config.yaml
hidden_act: "gelu"
tie_word_embeddings: true
init_std_up: 0.0253
MLP neurons of a small language model. Each row is named by its layer, matrix (up: input weights) and neuron, and shows model dimensions 16-111. Each number is 500 + 40 x the weight over its row's rms, rounded and kept within 0 to 999. Numbers have three digits each.
A block is one neuron, or neurons of one layer that tend to fire together. After each block is what it responds to, as a language model described it from the Wikipedia text at the highest values.

L10.up38:554454529590490459520539488502459571467491534547461551510436478519570508468475397457506501471501526464482507580444485485447454543521487493488551477501516500488489548465482537503511446453545512464518507457454451567464458531464489534421498462544477525492474479509558468413497500524509464489
L10.up179:533458499565453458423499583576509501492518474416448506464588520450513460485549449468539470555470514517467515509490469507541573569490460475510524499565503459424494547551554508450547539422461492472482509513502498514561513497536452474460464467474452482550485409477510509518512467438581503529
L10.up253:496505505528467477535499516495471448548566444521557498425444562479480502529550542518534526525491516431472519491444482488477433459510461491466529554525439406550493514475567570481493499514541562584451562518564496496503477528489495571546478469507548506511484383521537465495509508472501532426
L10.up335:514506492546470447477533444437459572502430533519562465492550519564517556523516493553518497507491482461535497482494469550538519519484532437572512549538460455490486521502560476474498466468444494493536464494546485573526450442461428501468470553488493479527563547432516508496431546521489555505
Word endings and coordinating and. Final word-piece suffixes that complete a split word (launch-ed, perman-ent, specif-ic, synap-tic) and " and" joining paired nouns or verbs.

L10.up151:475461434516485567448488524517504556506579492462506510449500427455487514514473510463465529526510456587544580529562560520484438448547422544498512506482448527454462548564484546524520423503461527470501485516504558475394483576509490485435481511457499492449489489520557585512446511537549463437
L10.up207:504465503529536457436505528539524560538491489502473491507499488490523485534479442508472551522461420560498511449435532561463483482511414469470538492531514495469559517512386494513499495517485505527536554444532469573540453557458523501446513474512567527525492462508511499475552420556488469547
L10.up422:488497510467510483523524481576522521422450472540516492458513477507469442518488469435404510521503501507480568545566519578500509489499496539512500490500490528483497480519523568490451500486492549492571508510559587516462354557493493463509478525523422422448477479465527510495451484505544522503
L10.up503:459557487487569485481526513515473573511577546475494514485517542517450526507447536485471440451509500484511517463500543574515503506501517509520464544518553444513572439469506472494536450596492491491538489456497534578399509524471486522498540580459510498561572468470528452510480536507515510526
Day numbers in dates. Day-of-month numbers right after a month name, as in May 18, September 29; weaker on word-final suffixes like kill-ed, Rang-ers.

L6.up100:443522504529485563451523489492479548516503456379539427567598480565487507580502484534476404542441523532541485514509538501472484447564454502493537526518502521453532500531466464558454429464479490548546471480493518473556568458509464494557546458453492508526449467532503419488452534532497506489
L6.up130:476568594456518507493458545506499531504525451490503474443508495522472563510483526492497491494550572510523522442528487519475503519495509491520448569518530492512506502489483519577559555526486477530557401513534469490457516501520465539603451477501498441451462520470467424512461565475406500561
Mid-word fragment tokens. Short word-piece tokens in the middle of a split word, often a second s after "as"/"dis", e.g. As-s-ad, dis-c, as-s-embly.

L6.up108:496620513537485540442482551471504514454500509534490466501521492492459472516524499504465454525502576476528484498557477494475489524512530534540409511549429515481462566553509534501530495526580402499501373481438494501489476491488499569522539487528563525477462554569474518509500452495480481533
L6.up309:488517512478433473424551491518567489578493417465443403512511491486407457491549468512530515462559431491404530443510476537493438508517505511560490468478427523475535486498524554492539543571526449496520537530560567500476494486476485515499538483481531516517470467518483507503526473538440516423
Date separators after day numbers. The comma or month name that follows a day number in a date, right before the year: "April 15, 1998", "22 January 1720", "In 1937, …".

L7.up13:481508397476455574521458579582531480487524571517491499464444503505545557422500483497538511541485500506486562511495549426465486520501516483453511500516516473545438562469513487550565495463454521499498500488468477508485479540453529512443541497516433557456514570489469465540501498533542498429
L7.up59:488486478493536645485542535439533504492480500565489443506484618462549461454496509463487579455478494477517478501547494537481486510491527456510540447484497423479532451446469436529587502471525463512493486535511394539532485451515413460533496513508469517423492533488478420447432483584504560550
L7.up76:515482461559472516577497494493485529409543506542557511499517496545513488533532555465460469525512511553555554523500461506513520495491501502559499474453495476540501472520509478513546523477533489498566541464549456494493491398476519540560468546423474512544565467457514484576559500454595506476
L7.up269:509554506554515540555504466590518553470532485475518527423468491423560600526519469452492525531495470528455518448455509423507487546567551512504479557485566501437476481566451533497561462518547549508490533511458522442477481563485480487511512500542546498459444489473381458483503523495556490475
L7.up401:445467494485508479491507549457507480470544497467532528466461530507518578542493550402558579517479490499466524455529493545526479470546537470536510510505481533443498501540408512544472526526509557541544507482506469491514474494519503518594465472508598522558528478494433395533445456532501469583
L7.up486:534473530457450545504580456506499513464570444463513540455566530505555537539502540528460526478464513499485541461472463567500491457551529533474550467480526435465477594518489438472476532442511520488437546444492468490569414488453553512440439506433529521485485594486429476492523524499490490593
L7.up489:470536470501438483500487471504526509459428531611532493479552527503521586514524467437488485501479449526450537482536490501480473476509572495498530498513480472497497566499504490536549479532459551531503467458498509558505483538448469471442474538471536517521521542510433422542579498463478552516
L7.up502:521528477494419505477469408525530463501443573494460505460529499523482508545469515447534531560501475509543495476542471494433535475498543471491489588481504506497472408504477503470502504522582526538552492591497475533458502434554406600496524510446488483465518480544547477491576495529439517540
Mid-word subword fragments. Word-piece tokens inside a longer word, right after its first piece, e.g. an-ni-versary, hos-p-ital, ag-ric-ulture, ear-li-er.

L6.up392:565481527495567431461500500528513545542496486520473560536459528512547487508522440484546503435579562501500521484533565475474516452554517544526589528548481500467487416479560518463467432546471466444417474498448510546463525524488524551515505496512486496513533481551458536524492480450527413473
L6.up439:578496521481530539487536474492513462559524460515514499390506538450500461497599516519458481423503528492576503467481540496449554593528583544453514508516462517441516490443480555502478472613492500444486428498468520425490519454502460540506497530460433541468513505487506578423462503458561440472
Section and title boundaries. Line breaks and == heading markers where an infobox, list or table ends and a new title or section begins, e.g. before "= Thomas Ellerby =" or "==History=="; weakly on mid-word name pieces.

L10.up235:501498542497484475518413536535551503489536462491503533511518434524520563522492495477481595488491443502507461522455470465461555544518424473427503429508563462480425512527542487498445509470393532496506552514488510587573506527426479523479533552425487530504500480502519505496544431488519534521
L10.up313:541514503546491525478523531492528537480505536458550406531509469526501580535425504448466501528484533450483527575455469487533512587562538403536542451511461489408568474496560459585489493543511477522476460507471517501486416478411463529490525486549494510506459464502545511523507506461577518465
L10.up421:535500444539459527537482571538467545461470525452544484521531467499447480551494539482536508531504503505489566567490454449494515522493463514431532432491530464481476443440532500498506464505437495535528482569481515499557484484445509484513619510483493580504582492491508545455522477423510508441
L10.up487:539556465495487497486507505477527474468556464468557520416505543537562566530530467485485601523511505509474526537489448434511524513636500542537463539500412452453480555472489424424471443545514454536498536510519458580592444503463493475509550490459490498470499511526499504538486470423534517502
Word-initial space before content word. The leading space token that starts a new word (often a verb or noun) after verbs, prepositions or adjectives, as in "to provide guidance", "began teaching", "Fertile land".

L10.up219:505464506459476467470507495539466506509590542530493517503561496488493458564526546503449485447460480526566512548488500456564434494524537489490578422501510470413498557538531444546483490464555501435549461428531568480482517486539513467474493498482465526478493482459510580519544565468494470491
L10.up298:496503511454466515478490499518459456549511467546452537578539466445562506545536482493511569416559409514564507492486464506587425546552573469507497436452505521476517509550548533539492595503540447447476452505484567488496524576421527564545484479462623511505480497519550517465500487446556473515
L10.up409:417467514397529478514524466544490451524476504527478529460489527512457546501488508611488504540492508496500521474471441447474524509519521507506468567472471537461509474508487453497465562491575432521456413527576412483554478549435480583550457545460428457475514548555492566527434508475574494517
L10.up490:486421522468477497503399496515516440493507567486429452521469467495563508472490538471474483496574552499499468524587462480535446528483531476546497495477468484518553506554522434521544480469504490478549513502546455467497484497429545552509584502425449578526477503532476559430479615529607457530
Word-completing suffix pieces. Final word-piece that completes a split word, mostly the -s of present-tense verbs in plot summaries (tells, kills, visits), also manager, nephew, consists.

L10.up19:520481525410497484490469555459564488555524538514466521497513451485537552503447510493521520573495505501472520481538483519436505452534467519501529499523432452483455406498440516481587500538467442525449587470532439469500475556512512589509563505452459457450531459513484494566522510519484501549
L10.up59:527546465484454482469547546456590489461466496621432488503488526550551414513549486494564486586447533500552511504489470475521534474508452555493394479514531493532447502490492512438544503447480549432458477516523504512496505495491534560559527532547383459491548449464504499479468534502496536480
L10.up105:497566499415515467453459516469506499520494479500504506508487483541516591479516549582529515550462466471427560516475485411592504492477480503522463480537479396472489429472483510506547417494526447493540387550473460511523447528456501496548535595532506532481545486536464493487497460493525476507
L10.up125:465456502439501540536554473518489479462515502439440513556512588456557513461493513430425462530469529479524538504501462525515562548536556547559552447603556492466490550482537550491552437525516482522433438536484463445514501559510490479572529457515503534468469472470490524460497480519474533520
Mid-word fragments. Small subword pieces in the middle of common words that the tokenizer splits oddly, such as al-go-rithm, exper-i-ence, Profes-s-or, mar-ri-age.

L7.up25:454510563458451492566509527491518444589509515510433549489565492532470459493496473450553527564439478512540555392516505539444442425505393488493450468514418423493524480526515479472510567478480488504478450483461503507520466468468462533541515473482519517596459421454502483528503544534558509536
L7.up71:456453530495475470461519442484499494506482467512514528488563513495509563513546574578487545507473488532560512495498467518410530538567498486502472547518476491467429476561504548521488472584404539474472454521473500474489522447503502521468499564495501467457445522502478503503498548462576494476
L7.up90:454464552476519478436531537475485508507446454468535504473488524479468466480478507390549546546526394428482607514539536456558562517476464529494518506470490424456499459541530529504455456517480481475472523551429437497509468477536413532579502504522510430528469536522530478514495438469524499529
L7.up100:461442504521463549490521451529577520506489513568565452497541580500456518426472467463526531502504482519485530464463432559485536445560397500469460432472489424457542509504522501510554470569493505508428481544494447506429505439519523522509469516488471464521518537514555501483489586486501483482
L7.up163:489475445521506462461568473527567493518533455453463516443509552530541556445535486520500543509528443499489553484554527531504544527454449446449510407479487493510545487485519530453576494524452511436454502471465492444512526534526503447496453489505528440442562546482558478487535528515523469562
L7.up315:484549438485512453475512540477434477489505421475505508460541507509431522507500512559549540558538523485498437505479476499501569507526407480574489506587535446469523546594542547455514443472520551599567567450504511445551498460525478474485534453522555535488518454543465500442453504459489527578
L7.up331:437536474586524563491478484535499494506573510440440507434523567502592526478502419456487499494549464450507479542506569543518557500513481521524477424537454518499494488604498527529523475585506553454532419555526431493456486508585456467518473476467481485508468428508512494493473458491446484469
L7.up349:484462495497434462513479483532518467576499518452474449622536503465507570578477534463504480528522544491517493499470498522473451504532513417539482483529481454401505566526549538539514425537459528551480515600517496522461559501493528448512498544496497474472501448451487438431476523572534499369
Coordinating conjunction and. Mostly the word and joining two adjectives, nouns, verbs or clauses (organized and strong, cheating and fraud, removed and), plus or, while, who, he-after-while.

L7.up88:549435510570443487553459506519571466521543519547456529560500553522493511496523494505466488503519558454483526430416507514448485527534513455471421576504511509512441421477472516472479547494497437489508509452543412508524529452531454465479443544515524452480551450559446529527543533531558555509
L7.up107:493480461531593540492494456516513460565530537468426559555528542517491501468530512513462522543476442453556581519528486507439454495559460469526532518478427544503466524419484526452447549482517438506545421518502503524445412539505475595434526525512541451486545463456443499568553475519510467554
L7.up109:464458528513498492510475555463491561459491481586557514476530520428377513531474487486536480587617491493489522470528525567487538513489576472552507521513447492487436547489457464503495467548521504556523514530452496586489487486545611483501443482515467525556494508509484494478449453483538434479
L7.up115:475493474450549503553502544492586572550456510449511452476504508408482513549496465508552522479489463471470486546508421496511537477503492441501387438502525522473515549468558478481479513489470539586516517474505490465458425506534459511578532469558446555496442551501492527537515496457429507587
L7.up201:557478490515536488567557477549537504519417453425464516482522493539505566518565514524496425521466461435510501523499475501437498500491498456507547491551477515487515474459491542472502509531504446511498526505482511447506595510547517544443449502539432472429462520557487543617498515522480525535
L7.up223:552532457507390558448547452564526465507473486513547486509549521538482493454525462471474490553441505486452542462504437532491528443524510473560545439470442499519456553483500546521488460525516519549525533433478512538464515522488542499487444569482389566520494545501464464508570481426522454447
L7.up312:525495498513529428501512526522485535559514523456438505527555538548500486478530521440461452501519531467446543556486480474450520553540475547569507443490460497472491520475489529556570529481544456542475506476444515492459476513463586500504457541475451529513599507472468506544483489433516493501
L7.up330:522503562512485481545446548491432486565524490479532496512538477467518511487435487485471519542453467457511427476450504528470463549505439489493452466452434484504526514509466452497516437465532498560456482534458563475437479588512530499453443581477489491465534492481516551456506475504569477571
Standalone space token. A bare space tokenized on its own before the next word, as in Yusif oglu, Allsopp 61', leaf litter; also a heading's first letter after ==.

L6.up215:525405510509517471535551543453442533505454575531517474466489535524485463527538496571501541558501525500467470483489433573510437621558492484520547485490433485440445476549494507487478504553447519484517470488485568480504503470515569541499455495550501459471563488443457481477533593489529397523
L6.up231:486508492482489481562530435474455502505407528512467459494495438544459521550542503561526498463468503468529441511502424471534467468474439535484534503554391464428471445530457536534542458531561447508497511520480573497471483519576463490521463453525512533493504489522439539462498584567520492524
Word-completing final fragments. Final subword piece that completes a split common word, such as Memb-er, Ho-me, Govern-or, Resour-ce, Coa-st, mostly within names and titles.

L10.up15:537518610425523474493539502430473569515476507514475545504474493502527477487490493502495545565491457454492521504558456480456578413482508478481487511565478505494437448507473466492500435531421528441533504516472465469468484475481497549533530529533475497486542594453502396494482460507486445522
L10.up145:479513489538495415551430535535492498574445455516527487518502524505492433479481467510502538461504452500534545477486461494472619477506488515479469514517575570476557506523525481478491483494549521546547490554498488456496507498445524536482453519505534512524570499477523522480431498528503418522
L10.up272:572455507495496463567483561510499552495493449594451500515472476483482500522536541423445468493533513496449497561491513481535543467548549454654510476461549497404438585485542512433498538487528482492469539516503472442531520544515509478481510511500453571455559486462457425490468456502487458495
L10.up275:474496460467531525465413574495595548472482498498534496534546474495479534489493463472493464461522493449473520543485482516518523571537581463553473518532480505459492493491498503490480496510513535510465461507538424491544575493444481538549476455501413469561529493526485488449493459523493429597
Paragraph break newlines. The second newline of a blank line between paragraphs or before a == section heading ==, ending prose, lists or tables, e.g. before "In 2009" or "== See also ==".

L7.up28:539523529613488476445542508451507570528463455500507431582560461570533513505509497560483498527515467536501501467513507494518457485453453494535463497512566463465439527483558551488424458516527539473520434468465550546538493473495548523499443548577404510480514549489484465547496495548564528490
L7.up83:461519555530450495561509533498506489520588498505503486494550529422555532539518505602470546543501530466444503528517448553428503469548479535509442521472524551554497482521538493533509546509548466517532437463515480562516467456461406515441424432488461570506507481410473478485477448539490457531
L7.up142:503572407480477501440523550483536517549487569551517487514508518486526509504483478482460568466486506505588419572558539538523484584476501514518438438521428508482474448470577525450406452580498499471456520451418520460494496480454510508497561473502561465497553451482543467501492503522464490522
L7.up227:546494466541546572472462556509530560527489447518520477507526494554573506402483457425452519519491506510524497529537466487472507502478513486523490553480442474464465551477457584445513566531537517505474533465539522541496555430522526481475487520577471584419510429516472465392446513539473530488
L7.up386:459519516512449521451484513531470543463495512485528513576521498485513581496523516461589527434556530517504511481586451537526529552513500463481534514436483504436469556480478526469512478436583468511483475504503510469486468499427541503560479491507504490486542538553525570409572536550540498555
L7.up397:524499502486402583454505568434438499500519505558479540471571524534545457494527508558498540501516507516529450531481475538548509488463500468494485479475507520416483530496512512459516563473498455497520495507517548520456403517417564505485429511574495487534546567556473513554553541443523488511
L7.up456:465549571436481537432451557566489591453509542525457418485562587512559454549472492522466477482471440522513501588450467475501475449494560508551476455505475479468427507517501515590552489602470562508529478485478488556470507478525498576512470544517503496489495520484526449491522443525523499480
L7.up461:538508560500464491551536485431498542480488501580467501458485552476523532473497486495516528456462520510454502586502563516518537489541566535539411486494474583509450521532535490466520500485570535498550494523538533522512452479451445507426464545462490520526398492528541528471515533561484508513
Day after month. Day numbers right after a month name in dates (April 15, July 25, November 7), and also short mid-word fragments like d-ra-g, Th-at, f-lu-ent.

L7.up14:481421482506494518533517528442558522477587481516471487516538519480521500541430439512492521549480541522486482434500480437511522533555475422518488406481407486495481525517558593497510463504539547474498480532467440431550552506514476512409434490475438510545492526516537558522567488468539484443
L7.up53:433455543499567554475482466445523543504530572510456444537504443528491539590483491461500421483514550475504537536516479425526536494512463491523552449449530540496475552506474498498544486545575475418426485497443537542515507499506489428492507415523474517491449464513517515514487536560538512531
L7.up150:473479500517458456502484482495543482498414484499583430464493457497443567557460616528452498545423517486462464527468449509503409475547517499585520492585481481518472480470502538429587480465558439491477465489446543526538502544538550532509452542457491508495440405488509494531497448514544527478
L7.up199:473569594490446557487550508566481513443436462488439481474547387519547501542517600497548545461530494508546507464484506474503462476480463528551501512521493531484472455519559514570520524530558496510484518476474541473445459434541511568500471478489486478526514426465510465535511412404489454530
L7.up202:510485514484436546478488479504520511464456445473445526534516424518545477504525515528443491498494493392550514472477521530484517530464496533592520464493463493453489512483514605539546457518564535460516390492466552486564508472569536556499403416422573445559436453494501474494503470499487519548
L7.up263:490549482437465547468460505483480581497504574494449484457493467594558559444464547492561426511488481573478543492466475470571464485532530497522539552524457466531488493430445563546497476473559459470544470491512524500440529552509526492545423508465491509533492505491525486448553452502445507568
L7.up427:470473548519537440478455440529519517416479502435471480531477493512517537517546548505522481447492518505486485471530429495473470547515486530571555526469435540506475476419463547527511453532516417446551460502524473483478565434457439486487462464494552519552492548470556475556446463524580559466
L7.up433:446471560505456577466402486478443491467538504536517472509498512490533504485518519454507438564455486452553479533504468494484469501543467527538553484616427475419401476530471624535443422501516547446476491485503542541559556458546426507494449530529531494502519485514548570503549441509499478542
Word-final suffix pieces. Final subword pieces that complete a split word, especially role nouns like professor, singer, rapper, member, and also Senate, Institute, Genus, medal.

L6.up58:552513549466505480481404495509550573535493437508533438443523532470552507492524505507466496546537448501446523476528530475497490546506509590490524510467497467468507547560558533447498447496480490551447489488462492488487453477447422511533522465568462508484504475537449471493471533486445523490
L6.up416:501521582516564458523454515486565438476529493510512480458426573538474514551506498501450526528482441545429520506518532497447496539570458480466496532491543436444524488486521476488539524553493520497481549444438533538496507518426482518502499558486439536482450475516515529430472575463536480504
Male subject pronoun. Mostly he/He as the subject opening a clause in biographies, often after until, since, or an introductory phrase; also odd mid-word pieces (Co-or-dinates, Sin-ce).